Part of a small language model's weights: RMSNorm before each block.
MLP neurons of a small language model. Each row is named by its layer, matrix (gate and up: input weights; down: output weights) and neuron, and shows model dimensions 144-239. Each number is 128 + 24 x the weight over its row's rms, rounded and kept within 0 to 255. Numbers have three digits each. A neuron's up and down rows have the sign that makes its largest values positive.
After each neuron's rows, "fires on" lists the tokens most often at its 100 highest values on Wikipedia text that the model never trained on.

L11.gate762:160133098077064116143099167131113132133105107140123150144131172099073139145077102147112118115096125152172138149158160092163119165149155105120118126141143114153127107130148130106141172152070176105146142171142193159114158170120128139119138150140114172113145086146094119126129137153137141139
L11.up762:129095164093138120153131160126129116116137172126148150134168145131145149129147127169114111104082152109140104129114112092120101091134129126132091137161156126141128172115104123116109128093141139133120110126099099172108147110142151155192084113127162139122140124118171110106109109093153098133
L11.down762:172117148107164104114161112125143151126109156122156162144183138143157158144134105128159164111119112129160158191089114107087134129167124109124142119126121071146108168115119116135113111125108096132098178120101094146137120162150152087123115118179110133092124130152137115085143094157116137142
fires on: " L", "l", " T", "s", "=="

L4.gate184:108124122108136146110171108126104105152126108112064110148138146148101130117161110137124178153154117134112109139110149147134095139155161120096116132130110143109133118125115095131138118127093135101111179136128083134171128115105152125145126105163119083156111113141122123139121104130175100092
L4.up184:114119139119101104105127140102083080157150127136136147100110112168137132128105102109101145135095133107151086115083116136116122128133145153089111166113106138124090096113157115149098127101111136117113163119149118147116094118122125094138124123138186150141132085132129125170108117093106149132
L4.down184:155143167170158146096151133115152098127165108134133106084116101132138125121109086140142159103139117122076148137130189146131157100151096148142146159123133124104118075124126138142131118107134121154122179086110119131126127102108128116106102072149171121124117119128117087106121117086157096131
fires on: "ad", "and", "e", "im", "ed"

L2.gate1000:111109125100096095116091127113096133166095165139111127149084150108143122141178101142117144152095135177145125140153110167162081127133130181134108153109101139131176104109127128131120163128125104156119133133082132098129159110125157138144147105100073120138141114132153109084111095150134124146
L2.up1000:128122123128142113154125140120166085130135135119130090145089132155125134123191120099123116150148153124184109132140097156150136124095119138077142097129124098103102102140101106131154132124147110137115140096099144143153112145102185081140131157141103140158155114154094130166152130135133118155
L2.down1000:171156109129175112157095110197137126118117142120152170128187134147122137120130158150120110193136154103155106125111126153100178143124128123075129153140134141148117140135136110107121124107121113120119113076134124107154124107084165092151118109114123097128143135171158122132090141140105144146
fires on: "o", "ing", "ong", "to", "at", "th"

L2.gate305:119099147153142128098114120135144103119137068125100133183123130133136107129152166130133147147139101124127164096159140125104128128171139116159069154095108073145145171091181113102127116119123187130118136136113161131105127137110137158120155144130180102143109084173079145149160134156144124141
L2.up305:135102068138143139106177107129114129122134145133120158139108115150178147093093111108082116122115127113142135113115094154167110105117133070130175090090131152164127093106124118121117142148158171105149112139147106132112152149102149130148101082125162120151129114160106145121155137098082161119
L2.down305:178136099135093157125161153137152108151145118081127164150144163138147146153105132165120112154137180107098113119127135100124132166146112128123152169191105140119128134097136135105114124117090125113110123146133144129154139137106143152139110094139146124101142134142134110102132128124126131143
fires on: "L", "er", "ower", "re", "overn", "able"

L5.gate614:143127087110126140117114190135109110108100142135162129147094137123198158145125102121137147129085128139148127140088120144150151105123169138148130105096170127152151145182099108143147138149145131126098111133119099149150150139112090148093125131175131095103134124146129154145135121107124164118
L5.up614:139139122140138118133132099091083116146128129174147091143126131130146107107139078113159070122106126122103147109102080186160156117138126177169158114114178148132122090127121114138144154176137138155155145188135153104136139113144157154131136136094142121159113134121151126106134156138140125078
L5.down614:105123102140152138133169171145117119116183130058106115109101131137126115125128115107157117120102116148091154132107144196170186164132094082138126103146128140139118130110134113133073146112181129138141110100139156114109139108153130166120108074114134131128139119131123092162094076134123100145
fires on: "s", "ard", "ing", "es", "and", "end"

L4.gate342:166098104145114128114147132104163094084173120111136130131113113103127126108147155109164161173132108119155131126083107154126104150128125143107064159133123176097107142090101113111117163123126088111102143128139118092118152129147129115130152114148134150140097161104116105131162112125144103123
L4.up342:133137150137146123121169164131101096081151139146100130165104125107152135074105139103115088146119160106099116124142129095147124104160141126141129115118116164101093086120114137109125125085143118150127092116155090103091115109120122114143161151159131110152141125120110138142133148091133132111
L4.down342:155125161104111144106109121104176123103122125094154137158117140110108101133105105121130132137141137093075133098136195133099149099136150139088112090158122087150094112122074133147127131150095104125112122085169133105099140145133123105164134119125109139160103128112144131137132124116133126131
fires on: " work", " research", "earch", " May", "ided", "iz"

L9.gate971:114100139133120092150107132125113124155113153091092141112113130183130130147133086140103129131145136156093151145122188153126129125169137141138119126118115105130149092143132151104148132119098135089132123152129116151138105103100109160132103141185126112125136101106128092155145128154104122138
L9.up971:130100154157140157113121185108120183144151130095116122136153131101143131158131169104116118156140108130152105126084105165122132089069140087084134114134142110136094117104123108146158098099171138090115153132133151097067185199073105169158115108089094191109163134105100137113112111173097135142
L9.down971:155078135147135120154139129108112161105120115105129131127147063115132128133170100098100123129169119096160122151130129156114131100128187148134131116090119099147153172119087113168079114147136117132149137128155132109105154113083137139133132130126119143113175151105170157144130125145121098096
fires on: "e", " Be", " go", "le", "ly", "ve"

L5.gate471:158149131140150124135094119142104095164108141126090159110138134035123124131098126135082152128137132150142176128155128139122097137140141141170136176122109122137144147131114128094161152151079132102153134112078104081092150122143123147129150114165169102121167089138124155109123113144161105147
L5.up471:152122146124118171096115164119115134139118149150140110152082129155163127133101120147144136149153143086149120084115136104125106135153133100143097150132108091144124127141117147117141095166107143142128110125083097156105164157143115162114163115152119153091116134142181115169124105126139151113
L5.down471:076133138121127140146113148142147136124157095150125152157135129123145143127089138165172135166129090084119137106118155104139073134163154110147128128113109137123125108143109112064172114151091088109131178136106095132119101121150122102189151118140164153164138111117100128116099097145124121172
fires on: "als", "er", "ople", "al", "el", " Year"

L5.gate514:145129171115110109128149140160107139157122112124130163159102131128127125125116106120080146171126122132161103179199152125142117116176106126156135120113100160091138122130133087107125139115070112086148143141128103097129113101124110142162148159173132127107155114090157111118126105086126126132
L5.up514:107102149153167128161140137117126161137124174152096167136153104135155128107089123154149116166157135142128147124096083125070128079127144190136155145084122123175134170139100136142177125118111179122083129117139118090093164123118084154109134144135147146127154100111123147159089151123128135132
L5.down514:112128122144134133193117158118153134161133147132117130110164145169125094144131109130086143131112157116135136126134121137140143139139201094108148166085146099139143160150105102136183126095092119087098148115122100116084131158103135160122115119125095136154168121100105109129120125111119071135
fires on: "qu", "le", "ri", "e", "il", "sequ"

L5.gate254:119121131099134131144131135140156128114128112083137160158140140108136148097157147145119118120166099127106125075107084147084105140138151125124129157121102130117129117141121135130117161144103188109122140133117113109161106101122141135129132129144145139162101093202160077120121139107152133164
L5.up254:094188132153124159104109117120125123133152127103169121114145155117170100166103138087109159113146110090132109137094135131161117132146124093104105086098122108153176125130095165130153157113137119152141096111097124089101132120154122094072112136117116108153113153129086102103138104105155108140
L5.down254:099154129148145145148121154127065173119148123114111148085116137117152112112055132154125153146125165111115096164131175111133126139085072140122144151131144143089142129072114120128148129091096187115112115158195140114112089125120129148070145101120126076110147152112131171112154134107170109114
fires on: "L", "s", ".", "and", "ech"

L2.gate650:121122132145127117131146142073147130167137115098107122101094095162089140147136113086101119132124131125138114112121110193190075126146135143129143116103125149121144107145107128157154160114137123108088125134135181110127091127140120153100158143170125152167095116099102128158129147117132138163
L2.up650:147131155135121132145124113099113147145150138155125125112121130145152091119128135104131132121139149176149132097156134103138109100163108143153131079148103107123153105164119105152165111129118146099115070118148165132136096153132147153135139140101109186116123129104092172147138132135073147113
L2.down650:124079139165180156147175092088091103131163138117116167141122139083069108133127148139148126130130147117149138146081125151142107109123096097153145097093119150120124103134132179116072132097157131149132151108136109124153164114156120153128146143074133128085107105167126104121106154107138123118
fires on: "ing", "y", "at", "ri", "ow", "ord"

L5.gate61:145130089116101105075159096104099116152115125104099141178113110115116142135135120129133157129102099136129133141144110154165089186138117122121113097160088169157079141085125098154109134139067148086113140152119160131132112145119119104121091123122123144148123155144146142125186124123129145156
L5.up61:122098122125138119169122131109112123179125111134139117141160113131105133151137123133134143131112113132145126103119119107125123129106137143118163084113143147146108152116134126166128109122127130119130132134127150157103085145121127068126107158149140132135119174145116103174131088141142172127
L5.down61:141159115143150137167139154103147130179179141167149119084150115166158142140111117122102120114104170128178159083150163125095153104053119153118148130112137121162153117114094133121087107117156107139131125086140128138113099104144151165129124130171127074106129152115146124123147123133126147113
fires on: " |", "b", ",", ":", "and"

L8.gate721:136115076101139142115129117148115124134082093156119155117096132124127160126141183143151134143139103111115132116136164132149050129124157163156124127134166111114124124091131121136113114152103145136105095131122132100123144133135148157136131117090127124157124057167078183128133121097128102124
L8.up721:136111111127095175094102100119143145138098124172109113125122159124108084113097155139083097113128128118101149130140142129143135098128110095097155149180141133119100139100159148097139132153117092156123146137136122138101130122140149136140117120113150132164118091151181167131059170149128136147
L8.down721:066095128155094145112103123106130154123115116162115135173171116119120116123068145130143116142090127130107118083157103103129118111143109103116165128143098160155153121090151153096138125175087152143127113182142136171089157162140092158135138117124151133133128188155098104114078181124117179143
fires on: "in", "ult", "l", "u", "adu", "ur"

L2.gate969:134077107127070137113116128105151115171136118171134150113074138094115105104171131204145151128192081127112120089130152127164097143159122155146115105126120121123150114143147136118140128146054142088102103131074198128143164117067167119135121165106143079154117122147108154125119144116147135140
L2.up969:100122145160133152143108131110129158107082162130121145094137133140145167158113112120122147136102128143108138101131067173118129112099137117142121116122182126115155126120126131122081112158141087168104129130176163145136102134127146139149119130134156124177115138121092194138126149139130173144
L2.down969:153091136104097131116153096167119124146104121147113169129118170074121093101085117127129137144150124090105117147190133098136112138104147138136136129161146140118119128118143135161121161140097140123160104167126062166129169110152150113137097118145136121114094147164103123141157111160134172135
fires on: "u", "l", "hem", "isl", "iv"

L11.gate393:091130150154077153134131183102112088087150145151071131123130148096131134130141153082103119146137149125167144152133155119147102126153124158062112100131090112087085090157155100175086193104093137135098154130165137134117157150111144157139162161128147124133136100092095153084112147129145132139
L11.up393:138106159140115116144129154117086158155150146154120149101101147132165116145145107124135149090109156125153104104124107133101115110127151127122185117135190130132126113119143130106138131111105112134144140117137121094112149125147113117096114108121084139121139140107156126091146144158103131156
L11.down393:127148117198105128148103109106140124124122147100132159116099142105166112146138119137074160143149168144147083140115112144082156122114142148129132123122120103087147149150134132146118156114122123092113091108128106122115118146123156131144157103117155145139111148189129112112177129117107103093
fires on: " Med", "ed", " med", "umb", "c", " Sc"

L5.gate30:136124141151131108113130124122130162105119101137125127149147147121135098117133145136123124127111115116113104147112162131134053169114130149101117135158083167121114142115109120105114155100108119110130092097103117162147127139120115107146118099111110106133150131176092149132114116089103097162
L5.up30:152092154110132094188133126138120126152144111118166140149164111149150149159099131142116141107124103132105160165109130113098096100092130122119128122123094158157175141154124127112133146143112116103112154140126118144125080140100137079097118140115123116115145173150129131130073125085108143138
L5.down30:112100139112110118178094138133116162139129142131149129116130109110127137134144099107093112118173120133124144133112100102127129120137157102095146139093096134095157115155129123158125116116132119145107087098152141142102134144111098120140118148160073155113149156109116097162120133067116160130
fires on: " |", ":", "port", "ley"

L2.gate995:154140181122129131115127100166217078117137141160095139120123124113135119134136131151074124129145106145099181131168136085163118137124125127112096106065087099123099148112174162091131159132125151102133131146141113106162115133119133127131159163078143140119101108125138121137112136103138128143
L2.up995:084139133146174056136141160141161101091121122171111120176099063142146164171156124088116147148140160141127142134139130127124102114121116176138145105099153125098115130143087103120124107106134155105160116139122159146119102128152132159137149096135105142157135150107140148129072177110165062134
L2.down995:139095136121105115126146120155165118143135161123140145083116092135144124124120105164147119107139106203170079137113142137076137108108099137152163118116112081091160122115136101120133178105171098149121124145132079138110145140146098161110128118099145097144126136110132160126120129105140199111
fires on: "y", "ast", "in", "n", "igh", "er"

L4.gate370:153113121138102103078166121124094136148158126123089142101158157118128137143123172152143124144141109083165135136120169091167090125117146117120135050118089108187130104174156145144115114133110150136128094122114099132125146116096151137116124123105161092142114118156130147111144132111119106136
L4.up370:145120133114143094118142146149126114089178065111142147159121106166109085115109170114142100148155141112080156132185129130116114152121132150110162100116144146118135126133143120120136132116111182107134121159091135113109101169102124155159128147100176146100086151122123135120151120104079129122
L4.down370:126121117112132134179187127113187057144133130167139122165181124117143149092134133130105136116138101136154136076103119166142092149100159125135137168124115166131114125087159099119106099120107145156100128147112150093102136151113122217152158156118104152134151131146108128074085124092141133137
fires on: "ell", "ed", "l", "est", "ol", "at"

L4.gate675:110124151145113112140153108134129107104126119070132162163104124119090163088124093127163154133128124159140125146163133123134122081130142142111111121087137100152157152156087085143131151094080118144145175173105137162120059119086098169157173112161119139131122146122103121170121121119145068128
L4.up675:127158136150173134129090083147093068134153095105130136133135078148113104091132147140110131133126101140055191111150101092153093145136103053120113079122116135126095113110109110133153145148138134093142114176130152109139139130163111136112152119108165136102142129126142135179136119117112090146
L4.down675:107124121107155128120134122111099132105112114107107138091135133134124091163116117113116144116146116102138137121122144112119142140146115093081180080146128132147089140132171132075104095145124112082146118120116138114104149148115084155136124090088099131130118114129130134181150140134132137161
fires on: "On", "t", "ent", "ate", "rom"

L5.gate658:169159116105139136073092136086122154141108134126132095116126140089149129167131117117118176141130134150171137140107122139123103154158086100135118189125098108147159145133096123115105137132128108123161113165118140172128172148100131132066151194111115113135112105114079169108140138103144103136
L5.up658:139076110107146144109118136117118099119150102094159148115054124143101109108122140122106135127124111128148141101147084131132130144159146121123109113105094127139088102138130146092109108131118089117130100121123148130129152137063066116109125149169147117127114120099141111141117103086101166100
L5.down658:117142152119156115113126111112141150091118109121134145115135117107174142105089152169137136120142106154140118143108097106139097102144128139139120149116138153086082115113126118149109106099128127111092110173111138126093150130133151138151131175105170110111114146093163169152070081066096133092
fires on: "s", "o", "e", "ion", "ic"

L2.gate639:131140121146083093112137160138165108113133117148091094120098111138133099167173148116142128083120159130169129160117125131135149110106139141131113123107109159133132098122125109080142157165135084136113116137144097144155094123110130134125163154105113139115091116132145150107132129122163156088
L2.up639:145129104140149152154152140120141098099125108075166135117162154167128113093105173136145117095138159150139128148155147132150163137107093118128110097089148096137112166090093190162142111062121134101163149115093141128146137146130128143150150172143150122115096145133107154151189118103132111129
L2.down639:135159098112128143114157157128156177124114062149158172140105094143122169160111134124148134124136126131129135117189166133080178147140112134186134144143140086142062150191131141113131077147106163131116094130122138125124157102141120087115153108156161125108153146153122093105150149092133109115
fires on: "-", "s", "ing"

L8.gate66:096113113109140120121124102126126115094106101124108136104149138145103130097143149125138169139167091164142106110117142135171099126115158126152118106148149179073120120151150138104111140147151142107108077147079119146138138152126149099149144103100143129108083156136119094122138102120138138115
L8.up66:135136096146111156155086116101129113169105095107167125110129094155161137133144132086082109083150094136113116134158117117141151106133147131109133147130123170126142167133116073096115155173149164123098145129112125112124122122146118111105129138146152140128139134144097123157104081089132144107
L8.down66:126139139148111114151117137123167113103115128130113095112157136137141115166156110133092142089112156120086150120155165122130094140101135170164115116101148146132095135111169115136103102151145129121099115143156140114128148147106094142147141109095116165110166130097110143116147078098164153112
fires on: " and", " of", ":", " (", "ain", "ing"

L5.gate244:106095161143141087089106177126099103128119171167110125122109124160157177127113098107118158097129129133151143131143137132112126095117149107141134184095114106098125134106100115157133137119152136137134135162134093120133131160122125177122138132117142109113125129119116127129143147112179093127
L5.up244:115141140095133096107145074106112175133167150174102098126116111132120133101144134151132152126145145137156133111096092063099105129131119150117147132155136159160089101145121105136129102115113179108137154142140107119102167101162155127130138113132170151146109160165147161141126149093138165146
L5.down244:113106151113151091111142175116123114104143097119102115134131144102088100154132088146117109124122125100126114130113090100110103115115115078121096128119131111128125155153099104124106139099099124111136150094115134103107085133163105119136115145104115152133106118118093112140089134152112147108
fires on: "a", "er", "en", " of", "es", "e"

L4.gate250:171133091140126133090145113077151088104165164146094126095103108124144136121158126122129139126113146142141113142176120115179113137147152111080115115133109092106156118131077111060159122111096096140134140156110135134152139114110140123158136136112149132161122128102147143128140142139127107129
L4.up250:120125162115107147128106112137076112133132132116112112122121199104170145148104142140097181156130147147118095108094153132137120102184117143087093135147139155141126122137202120115155115098122115058151107101162121125118148113133096097117146134108147091125160133161104137178146126096126171152
L4.down250:159140119139128119129138135151139120158140095146094118174143107131129121111146118111139117130126153110133143127151173110143158140116130133079070139178099128091111077163098099127150128131137102134123150096105130130175114106127099116119140149085126129122114136113134112102147127155123131133
fires on: "ed", "c", "ing", "im", "ig", "ic"

L5.gate209:166099090118077132127133099139143099138122095140081137173159149154113128095104151105147123138125098079127138146136107149135116096116154130142147132148117121155157090119116117135143137123132163134124131144090151169142102108086119136094156116144154107141156125133119122095137172070131124158
L5.up209:146136143157158126103139075121148069132133110157152115125145155121148110074068134117089116095161125111093213141117112111153147090121107096168159097096144097153137129138163134106129151126115129141112157136125099124164119103118157109101101165119127141157159112181094147089140154146108168152
L5.down209:121112139129131106102121137139085116105131116127146124117141110135098133129088118159063107127100132096126133128126130124120090139180105097110137122141131152148151127119116130123102147127152099129076113147087112089130104129164139133103096096115127088108130161119144150137124134163120129128
fires on: " |", "er", "L", "rug", "id", "ur"

L13.gate866:170126102123141129128138106173123126118145126129146124134126116129116108146111071147093093138153120103125168138119147146131109174108159108119130180062146137087111111129153134156158114128126136138126168144128167130140114113115133157125120172083156122156109100129124099110124118140153105172
L13.up866:145120116174115113141129151180141091108151130162142100121149152146114167156103163103153107076161113090132115160120127128114137129114114117138123161129104113123138105100127129161166133128114133135104140114147121109115091110101101134145140121123130143116140092151116116159155078155205081088
L13.down866:137090131123137087173127136147155119135114092142109097101179148151158181107136130150143100113154149116146134140178129148169158076134147136112095140126109130139142134169104136117099112117190114091167162101170131154132117117110131119145158162101125173115120153145141134136150126117108094149
fires on: " and", ",", " |\n", " K", " to"

L8.gate765:131097158151145117126138140181122104145135117124080169156124099151113109152138106152129178160149139154113130154129114133121112140144150124171105142097071147159127109142144075142151149116114152074097115171136123081138146100117131161162145110146095104097146120125123164115139116108176108111
L8.up765:115085141148128123149146151104104089107149127121098114159079095091114153118076116155125152140119163113112081115103144132103158125167114121108128145085128122167143122161094172122093125116091161110179140144134127136132076147136136147102182114151134123122125111138088144140151122122112108107
L8.down765:140128157161110120148178137132103083115136151168078142101110165153116154108098138168111140138158160119116117132095146114125132115133177075112118099114118138145114130093146129146153116083116155107114141120128155109115170135159150156123139127151148126127132121107091064085129123148157110133
fires on: "al", "le", "ide", "ure", "e"

L12.gate199:144138146134123091121158158108127101102130110090106130175128160131185134140198134129146122157174139096154115138130115115117123132111130124129121146168098125150138121186129093107099195133076135149107170120097154108160135113086090132144143130101145140162087141134127125134157147122171134144
L12.up199:121100108082175145174163209094149141097121098114147129108152125160152132119120185110141094115145143156176115131134103114100116116101133136129147160138150108100114157149128131120139143090138143133138134115091137123139095134142095107132127130158116095139109120131090064136157129135116134137
L12.down199:122124098111122135113123168100168113130085116136157158110115128129137092152126145151144121096143112148146142077153180174140087097100135152117160142107150105151072135119145129122138084090129095112141140114108153124115114147128132146091108088096154130107113115121154110152090126111120115131
fires on: ")", ",", "-", "S", "F"

L2.gate348:133129147125139147112136119095118129150121108122094105138098152092133144151152128079155119153115148129138101141139131166115140131166151117149097161108075129141168135151121127156109138128145122101100141111165144125134143134108172132100160163147099144114135088146113152131081137125145149057
L2.up348:125125136108119134108114159092143138129137090080119116102143147159141111145136146126115095130136139112127128123136113166139149123134166122137193156072092176125103125095092147154130133120144136146146143112141129129124134149103150142132149134144112117122098105118104161120099113104159101102
L2.down348:124143117142126128142110085113139127130099123143121162107123100108105149121112117175149117135121118084143099092130111132149164103141114136179120137132128137131151129113142146101165091105157124144131128127123136126131115115139146127131141115110108087133159139127151159122161145115103138126
fires on: ".S", "ish", "ire", "as", "is", " career"

L5.gate317:146118110119093120091173122077157089141176062132103149128145106100119103146156134156125100132118095096133153128124185147166097142131141149111092128137112114142143128142107153131149116120097188091122121140096145144160148092125174164143141124122128119152162120192116152124157117149155099115
L5.up317:159149116139154148074111079157140135159131128144167150116188096147160111128129136147121115128124120078164084108124129106131107110121112104098153056140120114149127109117152170155082113143099132160132151153110088108110134151097159116058131093080156137160174096121134150121129141095131149144
L5.down317:113107118118116150136132088128121142124161142144097142160104155106097167139152091166166153163112146130113122155108128096115151114164094130113122159186176135153145075142128128153118138140133125173163138154127119138138154121131109133128147112118166136145123103138156151126139137108153139138
fires on: "l", "el", "isl"

L2.gate952:060110185134108071145140129156148126148095171118109138163145149117100112151121112100141186138114123149107114162109131140092101098129179144108095104116143112168139140161142121170135146126085159108107139128129118142178108127130118137167109130165122173140092115150132112137122128125134125110
L2.up952:097122107105122089163132143177111127175143160098148150115192093110072121117082126163127157147098129122137124112101140104114099088157135160088118134122132150153134135152146156119182122162133160117103177144137082144124102105176098119148115116177163148141097131147106129124159108116123103109
L2.down952:122115117149154122124130158122115173131082134120147175096124117144119146128118105150149156122124075139147132136099160103135144080129120105178159104110133127133120067141105158154100151137158110159094154120138125127169131142088130124121127090147120148110144102143138149088151146125110143114
fires on: "om", "or", "pec", "ind"

L12.gate439:183193087094146095083156114108118069093115139173132136120169156112082130116144139118116154122137119126154107093112133099135086131118139139122144110137165134124074103113099123125128163141119134124131132144116129151162109152140163133149150101138130128145138143154118152150146122110117121126
L12.up439:159116071121142101128078107143139085113116167125121128143156133104149109140114105145128089103137114142162131151103155115169157137121152124180130147110132112145113128162096086133136155131132122176146151115160128123115153124125113140137119110182128111117098118138131105182081115151110134119
L12.down439:150100136167145112169160142123147087122139152084118108104119134162150094156121124111116149166155153138150123150105092128137096103149152122171143140104144151132111109181132090095092143137142096150138148157149143164138129078146093186111102112136148133129115133129132100130117088117130135107
fires on: " ("

L2.gate391:132098133106121110160082167092128118089103156166154110120117124105121139110147132129126130127127128127149165123093109169138141130129157162103171133116143128112119116150097138155136177158168103086093121154092139118136142148098136150095085112128119130103127120141085148132134171111147179129
L2.up391:106134096113137124110169081091174128158110101146136106157118181177121147117090099170155129119143130124130101117111164137117153156136106168118126118164132116115126100157121163159128105072137115167160136166106143140128150121149149122137144125106139094132151101182148109094109131117097174130
L2.down391:107140155100149129118113141133087148089136184114136096116112095151146060117123149154145069152122157144087151129146131122160136121132127092097136180116104145133123148096125109181132145122140138103166147070147137117086103127175124111129155145130081126158159114106162116091106154137109122156
fires on: "a", "o", "in", "ing", "es", "e"

L5.gate794:111108151132110145108135153124124152107118143116149112180165165129181168114160142107133145131158082158137144151127120119126119143154138131135154167121131178124125120104125117130127165122104133093158108147118122126135124162106135150110155156152128157144117113120117113096145156115155103102
L5.up794:170137143116127122111111151171132139135150136143081115133151146178139110130185121111089132113124156123132107136090161173133082129147149124135151188168122167104100155154147145151170175128164119151101142129114102149144152127155100125133117138101122122149102073106129092135144138162106122127
L5.down794:078144159140151155100147114163080136156130143094082126088107134085063097130096148146096114175117165102130121116136155115123144102114149125097129086113102096120189121129139114158117153111157092156102151100127094104131128110163124123160121069125109139114149138099173115130129123187130146157
fires on: " and", "m", ",", ".", "om"

L2.gate26:121091107162129102116113149063136129131084095094125112155085137137112147119098151090117116146168118100098117141123114175123100086118129142158139130100100197114165139111142135120160161144144147143097128155149129106188089106139129156110113147140109105125135136109145137116116145156156125162
L2.up26:175103140105132110113141135148091150136106122107116092148121151098139145136097144114187118088106156100153142150143119157183125130127108088086136111125085152173113135173095076129134131107088105106118119130154097153093137093165136108132130143098082155109110097112151096148113158112161117144
L2.down26:113159109166135136135109150111165084084135100125161151123117126144145127090130134128124110132117152132131125100127126142153149150132132109147125093117126126121115159121146133113157169055140116141113144148161098116140105076139169116155154129151122088055101115113110122123147127109146118146
fires on: "ing", "-", "at", "y", "h", "u"

L2.gate302:124120091127089095109134122090156134161087141125119148128143134112115117103115110172137122123090090091135126145129132138164131142139130164122142099084129145112134104127139147159082157172102146144116124165085116062135128177086169116203115147133105135156092140148145092125112124174123149130
L2.up302:167096095144116119120118176183143121130117166158132116104170142158142133135127084150124137145152117108176078154160107113109115114102107153127108161117124097124110170161095144121132126143141108139153150086096123166136157129142126146120144108098094150153103158150157076126103153150131106123
L2.down302:136107142156071111122118118161109127115100104122137152144108095153139138108175117110135161101146111153116139123129116110111118105136121130107153105164101110155184098101088097159134161116107121094100140093131153133101128147161144142086139132147133085115164167133159139126156098144132145118
fires on: "i", "l", "er", "ers", "s", "iers"

L4.gate449:128117110124097121099127124122151171157150143098082108111109120126107146159152109143140149136186094131152123145139102114108092159097142159079112102140113090117132120143134115087141135098137108160102110177125142147151112175126127135143115110078160119124112149134147109171093091147160128117
L4.up449:129119139128093091138134122127106101170165142125121106133125091145135158141136090189115129138117157103121131131116079143124144104140117103065156132155101121105110127128162146140103107107135168118126144108151106090127198105136165103142120128128138152129163127128140116152126115096128171120
L4.down449:129114102142129149135151131193150081139106138101063170171114126146139143136112168168155138116108132125145131142118174112149130129148101131163147123169133134152111127163120113123092138146123085140128101111157129129168100138121131105113134159166114117117170169138122115133134150164133106110
fires on: "ed", "e", "l", "en", "or", "ing"

L2.gate83:131142091121156087159141129126122104151124160182108164126119142145130113117150174119131136148151101158141158128164113101139105120116114170124158128144130139147109131132110153095164113146118147118140084180102089134098133122145158148143162155099115119168101160136142127112129167097146108144
L2.up83:087118146127156116160167093143177126136120148129142136171119125119086130155164111097113188148124130118140151111153127134136116108115125145145114130116145113155101169151148123119138122140141123127147122145128140152151108090147147131191168127110114111157098108182129121153126140124167126113
L2.down83:114074113124084145130142160123110156176152093130133105099131129185131117155123089117120139127109125116172083158142139094126112120103149096168141118141126115121101145143148093112103156088106143142139098149104131124139131100140118163118175150120110177103143154139159104108137138150147158126
fires on: "er", "lin", "i", "in", "iversity", "it"

L4.gate305:113140173138160104143115125148128134115101100101081116112080092145146146106124182099156175159105116136138091124148139149130113114149147172128099102115133131110142134105143116096149159152117127121132144140171167145136110125133120151116139105153148149112096114082133167105154086106118133165
L4.up305:099149137139136098146117130148153159120136142063107140089100138128136130131171156119152135131144125160131069125101107121109129141170110122154050148144090181124107076117128079140137143147113133121147100168114147164129138160104170133172134118155121101136156139126063136131162132123103209123
L4.down305:187147151160087157137135087093118115155119143150143125141111142125144117144147108124158111131065111111098125122119133120098107118155129145164102165132155137136143108088129111113121137099146126153089127118122132126135142114133152136140171130133065110126116119129090128117141120100137121151
fires on: "ay", "on", "igh", "M", " late", "10"

L4.gate783:127124162163121121107094090092134101137119156091121124114116128136129117123135095129138142094138138137148140146124104184129122144128119116113130182132103109117099152124105146146118142147125088152110165131101108049137134105061186111144137099096131117138109120092151106113161131149151123104
L4.up783:099125113100123131129089129119072113143147087107108119133081133153036161167120097108108108114099122150097105129158131156147135121166153140126112127125118133138155101113127123132198139112116121122118115152118093120147132131130140126142122127117120114142138107125046171134163099118150110082
L4.down783:167106124158111141105153112147121116105124143120087134162127116120161152142108120130138110180188129110111112162120130119096097140113089147166135159137148118135091124127087141130116129144104116163105103121133088129174126109110137075130141116099143119125150151123142108099133153134116103142
fires on: "on", "ong", "o", "en", "ie"